MLP neurons of a small language model. Each row is named by its layer, matrix (up: input weights) and neuron, and shows model dimensions 0-95. Each number is 128 + 24 x the weight over its row's rms, rounded and kept within 0 to 255. Numbers have three digits each.
After each neuron's rows, "fires after" lists the tokens most often just before its 100 highest values on Wikipedia text that the model never trained on. A number after a token or word is its count.

L2.up60:141115125088134124116061198116158108106105129105162099161096163156141138174139152142155144128121142104138140171099119112112122106137150127144129148121122112158116113141109118138118124163123128122146151125074130144115161135123140135142157132123145151165124110167121139124140171112127138115
fires after: "\n" 16, " v" 13, " Tur" 8, " A" 6, "/" 4, "il" 4

L6.up238:117119123083125148117128111140109102150137102139138126098145081141138105150107132176142136085137162118151148130118130094081150128098167148129132122129112100150163052180158116158161130111123088130119135135128137055117154106123098170095163140111149131165120126130146112125128122086103170165
fires after: " comp" 18, "p" 11, "et" 8, " mat" 5, "ic" 5, " co" 5

L6.up380:172070071133122144107090140131136117154111073115158132148122120127133137142134154131108147135186139142129129117153119157143141179141115149165154140109150128127154143140115136123129119103098115079137182132175107133094111103093088131119181122143139136127111107124128147123111131153121096119
fires after: " tra" 16, "r" 15, "l" 8, "o" 6, "ro" 5, " bro" 5

L4.up157:145182107118145128122102115101128106101122114151169151156167142127110124098134103100094140132141116098141153129136140157097123069108103126186167108106116124125151082127129134138134138136098147114130152144139127150104129119130094144143134103129102138134121170110120110148153135135172154180
fires after: " s" 18, " g" 15, " o" 8, "us" 7, " attem" 6, " des" 6

L2.up466:122131108116122102163112130139126143099127116153133142095145127142127107101124124110162139123137133121157126124152071120131119100100058196107079061146117095135139100148138117074132148148136122129135133104141124147157113116114145139112132151135128174121167146146141091132129149178100123161
fires after: " University" 16, " Ar" 16, " ar" 12, " N" 8, " G" 8

L2.up325:170124159149131146139137141155160097115119144129131115105061151153106104089123110118128107100161127145134110125113108137191159131168105132124110125160157110123117158135070134195135156113173153111121170136129099130086114148132117158150136139134125097130134087161106111135173121085164136124
fires after: " mark" 13, " indust" 11, " design" 8, " count" 8, "ult" 7, " cult" 5

L3.up638:137124136148105117087139124154128125118104136107134132145083145152133112132162138136135110120134096115113129123116099095172082176133120069144127144157167100122128114158121140130105122144123130115137115162150103050100118128158115142144116105105132091119167152136127142066131109096122147126
fires after: "." 18, " r" 17, " mov" 6, " St" 5, "ument" 5

L6.up704:110139143122116118141147112149164146112088114132140101138148131156116130111166166115085118137081135125148121179150099129131130074072120118145138099158165112183128112112127177148127137093151095140145141130112098104082154100139147106110127125139139134103163144164102128123087114123103089118
fires after: " " 68, " R" 5, "|---|---|---|---" 4, " p" 4

L6.up511:142140135141129164098141156150146153150104081172168118134147146161156132090118123118097147117115100125126112121145158124129095123090135124135142100136106168129080103112178119109149116139117144145115124085144120122123135094115132153135115106141106148130101147134113122123130125165135101122
fires after: " March" 13, " January" 10, " tem" 10, " December" 9, " Al" 9, " Ch" 5

L8.up260:120101109156134161137130125107170074156158112107197104112112144130083142078127132116154172136126118103079104175131139139176110135147150159125130191127140131104164140100134119104121142095130109158165105146131126096144171118157127120114137133152119115140093163135158105109137139145101142113
fires after: " S" 36, "u" 6, " U" 6, "s" 5

L2.up355:144095106094148189166140132146153119132135093121155105129120157101104122119137117106164152123125139134147109130159148178086145108119167151145138154136096149134156090143138125119148137128113108126099136068148155130106123113117131160116115121091110101123090104107117141129134115118091076120
fires after: " un" 22, " inter" 9, " play" 8, "-" 7, " Re" 6

L2.up137:127120137098114150078124145134132115134128100122100162121136099056126115171197134103112137115085088090178152104133173115135155140154108160138100118086117150119140110108150154099141134096128151149130090154141127127143084076111102136153097135152133171114113166143099117123096118131090090130
fires after: "," 27, " M" 10, "-" 6, " 5" 6, " Bar" 6, " ." 5